Weights of a small transformer language model: width 256, normalized queries and keys.
MLP neurons of a small language model. Each row is named by its layer, matrix (up: input weights) and neuron, and shows model dimensions 128-255. Each number is 128 + 32 x the weight over its row's rms, rounded and kept within 0 to 255. Numbers have three digits each.
A block is one neuron, or neurons of one layer that tend to fire together. After each block is what it responds to, as a language model described it from the Wikipedia text at the highest values.

L6.up787:113124144200117101086149118092096175138157093127176148136128128126167141094087128085115099104196163083147137132150123142151105147140102106115088128139137117067101100130185124147118078113088114186144188098091155067046164090117160176080139129091125151112129104099070093118147094137147095074130118118156141159145146135131132123114151133137149130135171186141181080137145126080092067106090
Responds to: Clause-end punctuation before new clause

L7.up69:124156091139137150160135106080139088110134083125155181148140120139172149125139128132175121095086123091102073076156216109078119105182137141066131199109108126122142161073115131118097089129126164185165169112169146157109141095170118143114139175133130129115102137102157137138139099147126115080101173105167075141111137169088144115109090149145133122019097170094118115193106077083096127175100
L7.up145:141127122094141124142115131070121157177123130115155118172129069174176158108176135122179158137056105093087086144119109133106160117096138085080121098075127100159095158143103117067149160115178080112144127195169163192142112158140128139098154158142043173099162130179192114185155066106171181105121182124160096072151196130149195135125117112142068107086111121100110123094125142142139137128131
L7.up319:141110147198109132128188098133141102179085182119077151162124141051150129078151104164130131101138100099125188165105105169129107124115088067192096131118137150175089075141157131154171129095152150108189118083141142102128100127090160131090116136134137097119058129163150155132116143148122169097131144122125165142072122180135132103096090111172143119127113124181228156119145128099169168101098
L7.up337:096183079136186112145143125153151131128087153146183126106101178098077158136162150131150203149173094083132104150211180154142149109168100188112092194116081125120108166132138086041153175143075141157122171141122144133170207137063075144161144106123158139123119067133074118161145091124140220064101137103067158136146105107139161164168126106122084108101209157144099115095132106162055093098124
L7.up354:078112119114092131126076140128094203134131140100084066168196074156144096121166136123116136143073103169122065141090094109068093158142118086112165112095123174099079089137088112156122149101102118129140065105146166131137169101134118131178191143215113175069148143067124108146105134071132116081171128117186167089132176126159141140143125111162124113156102128105101208115089132081162136118090
L7.up676:098107117086176130158131118090129155181106156140087089113189138162124129142181144107140144177131142105086092097158196146107139073186151149110176162139130053166079148121159139148138119147174180148096111070114166092170142149066103105111103125119075172112147111080095134154126115119186150103153132132167070114105162117068134188118103085108097171053087133100146144120119115114145105128123
L7.up736:149101118119147129125140161141109092139120176162179098107191106100122177136178105145160129116114101108140139127160146136100175110097212114124124134112152114152139178155104098175159171074119078076171124086118152094128178130125113125122127136166108101099161127140130120141156120117180081175130111223083141122116094061103080081081066105108196097066174112053135106135141090128185124155125
L7.up852:173114112159136137110123085134148125152099118116184142142156106135082114098197167139169136156175219074173103109101147112086161134130061182204089167143144152098074147155134132106128174111142131116133128067157059137131096165069100079148118148175143109088151177127190122142161122111172138116157119130153149152084122142089157077148114104100197111119167121160170133156128171117124137158070
Responds to: Units in structured data

L6.up539:113069099160192108133165101150102122138117100146129042181119162089149111185169107113091143076091149156159098115148138143140140141120156139109112098091101133162132137123101138105111089135064128176116138120120147146152123101113115102155137129132108139157096169161163085187112116157128074150170179090110111102140108092132083194173062117128114129150115128189095171053085101072131134142101
Responds to: Name-final word pieces

L7.up11:141175132060106102160115164123176110115158071121108161151126122154153210136117159101158127138119126161096127100144160156096093114160141063112159168077128053113202115136159087196152144190103166121108169126146151121102178193069102115098082166103092122147097150103126137137097145126162101145159151130095105081181140174044143144163141149122078126141104117110118107167134118098131116103100
L7.up119:120103134125134110136115207104156132136083148139109109126102121163156142153107072116111148146110145108133164107167077092155086132130126121108151134111115100132112170145101122112217068159156164146114169100123232151144114188091161139056198104141128185106099170090131144124107062086168183118082087192157134137134095055127140184109120093198056055142095096094167117168110111144124074147155
L7.up217:181108129158150095136132125142168107172127136033111129117111154078135153121140085127125167090086137087191111115088133142119105163134158155084143120120067085090135176143125133194101134158158077147100223077112170084139091140147120119157139146146162133106094151147156131122087211094174126127102139147116199105118095124127129134196146101106093147175173164116147102112109108100107116111085
L7.up265:188159095048097119130165128150157144066151061097063139119140144161163129117082109154113073098153161093156144076166083121058077167172103128080156090147076088123172161150143092165152132148134092158114179175163126127187084196125126129121034161169082146156123147165144157116136118174095106089110118131085132177125120089126132154136090129125138138123151128177155109132160117088114092169149
L7.up278:153125135110093104018110075132155076165127118064139127122110082147158157114181134142154119119107076161166113110121128111141110153158157129066103095117185123145144176093145105166117045163107149168110134183119135131082169155086141101078110136150148138106107119141107198140142143104128098141109099098091154127083102148092144111101139136117127099148090164151127165143123116109122054148113
L7.up458:157160101105113140117137156041120096144134115100111141146152141171118125056137098144118097090079052092133154085147158061071135099182150186110087131132174123160158130162171139137138113123113124029146147098136077096198142147104150096130106136135120181126083143155137123119157183121138101145122110135140095148174059078081140093130101185103194131111177145146147145128175125110113173151118
L7.up618:160114203134084077100055104148123124153127127044094082109098076124079136121099164120165172054119082147137103149134093141124051101128132163175102064112158131100114051110141176159106169149090113139134116146162182108143151118095125142145132136135105124117147120164126140135138130138110130141150110128080103103163145059149111160143148130166143079122112079142148127100100093096116113185137
L7.up753:111074126124145138118113144138092080135141109103132116150084124131164069118111155197183159104171167109141110128128138110108094145164155108150137094129103102096043116102140152123094120164065104161170121073109182088120138139120161136145139119161083118113112152133177081125091145104118134149087200202128132152126113137061087127180141127090096151115141126080138112170154127095115118188124
Responds to: Mid-name word endings

L7.up195:109126110119107106122200209148142107118143119107090118066071147150120093124103122180195109078172116168077134148174144137146107143144172081095172124097157160138171075142127129106098143123169087124084135164096074037192147136104094127130061101176106096095113132128145167099148143097101190128087171152124066144114084079165174111164058146151185142169158169173072111102150101126142091078121
L7.up428:132177140065168134120186157174149153168140136153101139130125096131153192137098146105094118069152086167152139081118069137086114118199201105103079102142118080118112154179138084142075106143119166122122063064122120146147093065149152060100171109131106123119101125129185132138097157121136168090090088129166109064115156143136120181158092137179131119094144141154136149156124120105152180114142
L7.up471:095113187088093171205166193148155138145127130135103168144096108095083141172141126092188127126109105156107145186169215136099107160144184163134092107095121166160152131112155120068109183162112110150089132108125120207047172124125087118135134067122168141115131114145119069150140122103103145149065086172084113110122184061171137161135104080164129122141131080192114098116149145130127109092136
L7.up507:104101118112112119096166148171094095119146104097127088085101121088118123061094147125107149147193087149117137177144088168180118135143077075081163154112159102175109130173202129097106053131153127143115136087140165150113107139108140105133118110130182087166112101096117128125115154180083100139147086165152092108071086091202173065116108158114188092152085091159151106126132140089129098081159
L7.up805:154175092103121099123135150091160087110135143113074165098079129156123062205090140182068111066167129117123119188139115083124108203123171190159167066095091150128150131106127111147062120131103130150128132110133154137115074147219114109078097140195101150116111123134165116158104156165191063115133101112196071136147129131124151177165143119136080117114165162122166143122117148142148119145094
L7.up859:072145134106161132078128122120119128108080095100107146153070158184148115083153120106110180107105178175139136160106134154133139171195188105096114083116166110189095135141186137143098103123138097104123094066116111157158130115135119156181099171121110149111034091162101142074088188146195155102133089141199125189102137119126146160161097160149085183123089087115107142109116126105112121127133
L7.up972:049120088134117090132153146102102136146130086093136071171141158109139091097131171149163112103110185156178068163123137173122117142139132147138132150114124145139070200130103149104085074146156117102149088055081121100085093148110109054171149068169163138138072085154118176105140172155074114100079170167092040127099146085164202124140158126095158118162148132212152112109137145068091130130089
L7.up973:089162139115136123112150164123103196174087108146095102104061068171117127093194138164157134086161116086133173127137106124103149157134145144098091109114136143090143119123155168126117160150047213065119129127134082116141032178141113101192099129200146129102102186057206145138109091146125171131146105139163105126143102145137110158138091183131128105092113101173136128119156120119082140118152
Responds to: Proper-name final pieces

L6.up185:171161145178135095113165124071071169135100092138126195105114126122112166107115124154140149159149089107124098136098179138138104110149124119123163086132068138106122155110193100133153114109110076169123135156130071072152111121163052053152181141234082152130102122121162148091162142068134121131126105144071124112182151151117132079131109112129192153115179150083027092142095046084140170078164
Responds to: Mid-word pieces and infobox fields

L7.up16:176108158162130139090179083118152123113093106074107137113027148142127099142144167153131100149116066120118090134079178140110061123144119128119100187141180118122086146089139131195140140186114199076160076150105151132126112142148117146159097164127133123127055096121122140130123073203173152050100165084089086139124108127152144198146102189113113124134100133119122169075143105164094119127093
L7.up57:188156139135090158130120197158126208120062141186154079129037102098119078122066132077106131156158132164116073144119137110137072149131069087162141147144134091129102116160123142058155110132143105075109095073179190157131153231132091115157172137123129128136122201138086087118151178135077129126129161140166129101142126098107074157123143139077077114143173119144146104129106101147145151123104
L7.up60:135065173133091128185120135111165114143097141094095115186106142116171089104134136160184085207111135126150139147110140139112124138136127104094107179158163133082057152128154167148090089133112126146174140105104149173128151160128095108130163105160169111066083046123092164191165125128159187092131126103159104131131173161166099156142148119088186106145048125088110172156080128132184133172088
L7.up309:120119152177128183184063093083094152152082186121063103138183147131135212120119121130103133147125110146171074062114167110099123143145187099137131170164096169106097191116099179118149113137117120077130098103107146118104147158144139104087161126069154093135098100205112111062134155145097136112118081185099124206096135114156169088139144167101141152192123156146110136133122100092091127113146
L7.up409:114119201165188146106132189113092122127106086095112129205097093149130157085125170116193125190145108178182102098121151170138138061097163099141083208115150133118054159086119143101156127115121127139151158095122096120108127066151094117112199091145145125113109140117102158146104132163082186139104149145127156124138136144088075150162125160124154102171083103128137162152148141104152129096111
L7.up490:099115098122113186174132065147114188094075176147120163139081108147155113151055056137110164134090078134148095110082155104083150114168130131115086135151168128123073195110168030120168124129081154139129173176093113121118126203133108115118146130110143133084114116106124143092151124178138120111068136130139132132118113129107100187154108123117172126107060140177136158148134134106132166124093
L7.up563:188110169130153147116176121123163144076127140060139119089091101163188185062106098103183151162148106121132060157109129114115044120150121087179137190191112111083144164108155160109134105159132148100141141107089096161125178134170148124117112112098157107128103112146171115124134114174125115101119135091093091172145170155107146170162105137137154090100068085170152152151110094148091122088089
L7.up826:098166080176145142134118132064076105166127112084080155142091164101067105101139144104163115177091151095091139176135077144108135082083123102112128109139154162094074135147226145152109109137129103142140120097125146106110129136154137157113140145110141122048118177082145092123138117136089209103202180092168120089131099097150103136132166101129103120123127125117142160135114119116079145159151
Responds to: Main clause onset

L6.up192:084129116087186130065162085055158160110188133102133142189104123164105147135155150078060146165131118149143147160165104182140093119219134167119144101129130094116142136090087057131139137140092118140134149102101114140109114077109146117112075136162146109126079079115126162142138155192135077122088148143132121133121142125146074150139127132180079121148087145097162099126099128170124167067095
Responds to: Acronym final letters

L4.up221:116140132083150116156107137152086097111112127092068152133099117085181107136171154092158112095100156121040177126146116126143146126227106104166095086178121118089156152164105110132080203055124104150081160159127081159065133141104151127098129144169144133113022167113123161143164124141166116116150137097122135130097122100154166093109075054134129151195094150107105141114204060134089067123145
L4.up258:139138156127139043141137105148180125134126118167119132168068153132137173147107149075161118135106130099099146133167084105138161124098129125076136169197134108056139125089101106123075148146133070134155136166159119101190194148128111150085130109141139146148114123096087190109092139116234134140111137168138164123126137163181121082108114138129111172135071176077143088183183077114145118158075
L4.up364:118129160094126079047123148173163125117089100121057096118128100134118155128092098168095119107135104097199123125147149092147114097196178082084106131166124111121138161136135160188124162093112113137146109147134158185132184099106058129134065209107069140107077096095090149144091126150150105080119100139154161138112159098113130149103134141183191155153201179124135104154143119133119140111106
L4.up689:114166125106122076035122142131137123087097159109094131161106133138122165101121120150118198114076149134142131135176154130155137124158103180119091117153095115150126185062096087107068105105119135177096176144133099190158143149171150154091088145144103131137072175154111105076139108137083136101138165090085110103141116172132128133119103126138116114165089088103160148144144115167120119176140
L4.up693:152167117088151105095119125159127087118172125095124152199098124122105070103134146122105117136097125161113087157156095106104116140178155106129118124152132150146137122139110142105108148127092093119132180093136120150084161121047142151119113179152092105120018165084169118126105119132080141120185103118096184139121090116133134169153111068065144103176079056102106156172153076122112114099139
L4.up752:139154121117148095152139103128153080129212083094110110175080164157186104107155138090115108152151101155169094164155102159034128071149133164090174063134133127168139140114123123100097069182143133091125156129165114169179103072166142135112127061131110080162112110109105189148142117167108125130133063118145125141084060103154173137115113129174128114124185149162188098111161127126134133133072
L4.up885:139098085136125115156097133147237097112099169123091153199083088103143071158088119129123156145122109131082118089176105088145119112136119144117106145126088152066136142087120078169176095118107095146133116121126119085138118136055142150125109170117157168098143135161148137123176150135175194062140125119131128147086097102200073113148145127167179132146102131123124106141081133071088125161126
L4.up895:197114095115129138130167144149131185199058102097142095115093082156095093144078150141116154115144102122159122182144155115132081127156075150116141156157116182090160108073122186087087113161090101134046164108084083112167145118160189109123142133140177118129118152157174209148111142089123112131130129096144089180088171125138167203092090109136138135133123121119153124140177094151131114094148
Responds to: Predictable name completions

L4.up160:124128140035068154147188159101120108099112129135138135047155216094089102164097142132117121130163094144130142127094196142133144128155151152139137172086110127152138141157131144119155138068161151112121153160156112150114119117195131142099091100126132109112120102161144112092148150208122129177145148183146159101157160082101105143169116097095132121147096193119129155083159166138098183147157
L4.up281:126154064165132139112068052129142116127116149057097118095158168129110178171102111139091095134107154158156144114113144114155138126138084119159097192060183117139178140140127197139134141062134097125154101120126104131108106153132119080093162093149075138066131111140079127119118110172152120145125157176133114158146082139082106119130130106121121123106090133133161176139133175153114112142170
L4.up338:141163119146125106167140134108110154161209081084155129082162138090157120131157157127090148090165090133103147087094226178108114100135151150128157134116165119105146105115178199109167116048151128115048101143107109124100071173132095091129116153091086170139126124202121161157117083098150069107077074112098072142149130185184126110121080126140153144137148137087085161203087167113157126130173
L4.up411:087118161137191103072107123162092139121072114125120144106160121119143100139149108101101093147133087135099146124131207136087152162114092081102117123138150069101102159131090155147153136142151151151130146134072137127192118107101141138128109093138122116160016092119112087112112116092148107155129173206133099139168157158106167067138067130144109107137075124132060168173078167118088169123133
L4.up432:117163152141097101160076135153113130142085165143106160089136140109163137138158180088120128185127146129105142108100111132053117167102117108157124137188105110101124101127157104076083057155109143179143118101133127105129152171116091157151144138094101129198106123105133121098109164142202153108115179158145084101150123164126075061174104163102181128077183168098126119097172153104101131146130
L4.up664:146095142181098113179114154135202158168087145086135151065117145116134157138112097150129156090155113171198201105118132099141127139111112108116131131154128159038195133150119056080150075125148167128108134142196112105138103165167123114129111097107151164115164098105113137085137114126175134119128093143099123196113119153130151107107099114119137122159172118135177133120126160123128189163172
L4.up853:100122152132171090121112212131158148179100062178113068124147142148170116134095129110133148081120089126132131140098160150123229120142132128147153146088176054189092133141122147087173110171207130181124110086102127138129117121151141168117114137117125122105083103117161092129152167119172117100057051169129148150180149139142134104125088119141094103138166157165181151108190138084069115099140
L4.up950:117086115128113198146183098107076140174112075087104137148123133117158073120077166145073125110083152055151117151058148096118153102107148083139121099141125128121128099141116112147152146150140118184114123138086151165105106119146126098127150086110121111101118141072169111143122158143162139123167086121139136108103135107100120127133144155137154094142138149112185119182159145187123131123116
Responds to: Measurement unit abbreviations

L4.up165:126133108117105140070132119145151070110173138133078175143091148175128131109054147089109213126148090150142149147176051145101142145147148170101062097160113115137117140079129155125076138105130120165118190090163143130109156081177141148125095127115132121204143146116110107129083156121093102162114253144155089142130096125146136104121120190065117074123130090166157116098069153162101104081076
L4.up191:103096139177078105109175143122131124131116115106106192154117128129154126141187157119086081172081150082107113137122183078077156112153171187062107143126130096184132114091144147091160067108130122130110131171099140126147151108116077110106119105183163180125144184126121155062130099135135133153092104131159131108163098166068141172080130111116166078122107113168151109141150097137160113125112
L4.up495:138111174159169074103164151154129110135140108205109120168105178108110088110096137128153148049131106159147121062182160143078103128152178092109142088087134119111086116125114157191080122121083170100102158124133086116141100101130094138084113113175086159162104152167101137173105150219105144113131061126121151124179140062113112111149103094151141119184120133136092129106130080105147163124032
L4.up519:128149118118140112128111138154112097148100081087131118172155137107141100122116103135150160080124171090071088089115167111104152142112146136094162112080149143151159122117076168181102110114135095116111163099031122102143145146147170133127064123166091153151137157200107086181106154162084139132084131101180143139182046157140170109155158078093147143138132091163115154160147126115164150143076
L4.up672:103097119117123119106142093160084067115134126141089141165091172128172087119111131188174123139128105128076082131136156162108125144151162044090168155099157132134114108126094127101189084082072121131147163153093176186102200106145149081119094030159137129115100095155154130119125134189135146146149137137161132105096102098100124098143123142113118103160097095112109162131086103159123146146047
L4.up719:153084172106132124143113130158159143179113195107071165127108114189064117105144125107073070123100116143117103123128145061165103168118124129109158131136122131158109136089130108132163069096072139162136143112129099139131139069127157132135148091110152152155104117219189156109110151090102140084134155135153156136205117148126141179111112129126139166104138178136113079079178109082123154176106
L4.up860:115141104079115138137096108238144106131113093134086108106106085147154112083100105100098084083151055154165116084141137124098118174171189107104166057104141069165089097069123164073127129180111125152099167160085100140117126104084114116157181115113116180175072127149149161162072169151095133147135126113156150116136109142180119114154115097102149123180060124124149154157149086144146083165102
L4.up1006:103122130116095109125159138160083145110130148127116129151081092107184112137099145122102075091137134132148155158174137146144126150135121110168122103133156087225155093074107141169099099090165057113175176148135127113100133152078128156097163127171122191166058069138131136121086139134082161184172147154165145120103097075175141106207147096127148135112142114115124117089164114099087086111165
Responds to: Proper name endings

L4.up25:187092142180158148134166074110132054127114120142133193118079111136088140139114093159165099094084149148174172110100070117102136131114126102127153166154095109129136120160109138129103105068152118129099134146092187121145134177156143125129142071086184143070060179088133099133174145113102093070116078116171081116085109104129114176082109160117115155135062127161174134131136095133138136117132
L4.up114:130097172173126142122094102102083108105125112153155138065113082133137170130193118177165133074107170179157141065157131128056107147115137116105114122117145055142165136122130117093136103170117087103151180058121181107133205149128113119152165111139113138040093139084168099106136109204103121066115133107145140153099121138148077062151104117159130104125154136093142086111158146145132133154127
L4.up148:159150199137142148117137091145103092107137098141139169106088108110195105087114102111127155157126120174188219112104120150081193129147074170119129149124171102079154202116131101120130125103103129147191129094138110084135099136097144097069175143100106075087111157067177099140132083145138108108086164111190096110187114164081118117157114122134122140150093165077209111109131144129137141111138
L4.up260:079075216119139081133143082123083130147092141126088130097093083128142090090092102129132104122106138035142159151124143106151133124063177059099129088185078159116179106149128135164118147086134121102146110142119139150119119121082115112124092168141161125142131153110038089136146088144073188068132124200141139138147115149124152095113128145080142118105136121095103074140139131183118091152123
L4.up389:114153161208069089159170084115067149104124103151144166110084147080123116094176115151130106126115176141112151145134109094143147155081139112091065135166211137125129127144055077130173093187078151135115096135104124091147148130121098147152102160104159089144147192128145110151129156135101147099105115147173147144086187140115114057139067155155095121157125137157117052172175088103099101134131
L4.up507:149091139160089124151111150124146081135118089151135099134103165173159133159111096100124164099174130115113170092089094106081126078145144080165126097144163123082143185095163103157148119142123146092161137094106115131149102165114104132121112143148174152132139187092085051150175105131124084133113079120123125132109152101185084041136158142141148165140067167141135133085169127092050145107130
L4.up969:109148173102128056128123105128161125148101088135124150163034101134161161135118194097146176154157143139090110139105105104070108096083144156077120176105121112169147115163158105132135127071154156108172165124103186098081114178093099154108082130091115118124131157085173180126141089122161109088104124155142083128133129195117099119171115154126142084071129131144201119103148137129134106140157
L4.up1022:043130165133155114158143064113111143103133145093105132168048095145167117206117117171129077129091145107171138124122107122116084187126134113097132129134163128145131121142157082153117135141140157144183137127090124134119167141089093121099084131152113154098117118073103140100116154148116100158090123123122094103163154124156067138159111118069123114128146091119122141138119107128181115119127
Responds to: Comma after introductory phrases

L4.up23:082105147141124130129159117161115184112152113058104107150171137185125186146114174109136087131124083167083149092112172149123131173138116097116101086120130106155132136146154138110131147099123183154115125122140158133154188178165119151089135155144153157086112073157102135072140101177162147114099100177086084093131076153138182087162091087167150135059129112146123108134068107118081064116096
L4.up176:138097134155162142119164157126061139172089095136092041121147099103165123110149151143113155184091113143141166099089094143112094113165099132110115124101131194162140106077138210080131157154134094097090095086157139149139150071132114164112077120135156135138125138084151125075142062103130105103094097129121137177146146121138128154085110141192129124100191109164150073144129084162132182099099
L4.up231:150175065100118128110102097072092103179088101129105155130096150152120131165189147163132115127152145129122114114091160133129092118115056131157108101146125204140093101095104108119165122160134170138096129103137151110115130146148191091083108127161177127115177120089159205103133110122143100109144077091166160149112152105161092122115059118161142084141172087103141135153153098149131124111097
L4.up487:139189101116134087171070109117173161156164095160116127148137165124105139209138166088097134084108123118115179195143149128081117102089149098123128133093102137159128104181182123134125137134096180093186148118106152117110184178089103146138130136140064111135203147146124126085157116083061170180157124153111126130150116105043130120071039145143147169126147139142141101086113139166132156115106
L4.up702:131130117093124148158181139154142117157149097143065153118120135131076117033149138121140101109058154134145157209149157089040107135080132097135126182156125119150126126111127132075129133112147164130102162127077101126143080164101071141113137161115147099145104136143061130104115123089055141006135130126043142152115124111178132128112089130158138175151192083100158172143179109193153153164072
L4.up746:149147095104098098145083139130144113163131126188107107126169112164145154084112159071118134092091109165159159146106169079119129144156165163093070145148092069178165094096137160107079160149109085120130113125175169140070123080150079152106164137122166135115168150126107070121157141122096112071133111176096130132136137162109127140136110126137147065140149133030101151181142082149128128090114
L4.up773:075172121105176117130184181117156151175091096096108135104116107121114120060123143115145128137140182056163152144085119139100150051069140180148158137114126165141109088171177110097145126101175141158092119163185187109118151120169120133082068180160134171096114126169060162148178101180136072093164130113166121112132101125096128166101124129116157154097160124103123162118116135122127148097144
L4.up846:125140125134090138108131101126167139149111065142075204145158152088132127110137139128112118160126185170096115112132156176146167174153187112094090115144210105114087095105146107074149113101120129149099157128111136141095091137115077070124121143172129129154110169159119097069119185093156151047189135136142076122061186188128169121166071132166134153140076106119041135115186164125159125106178
Responds to: Infobox and table separators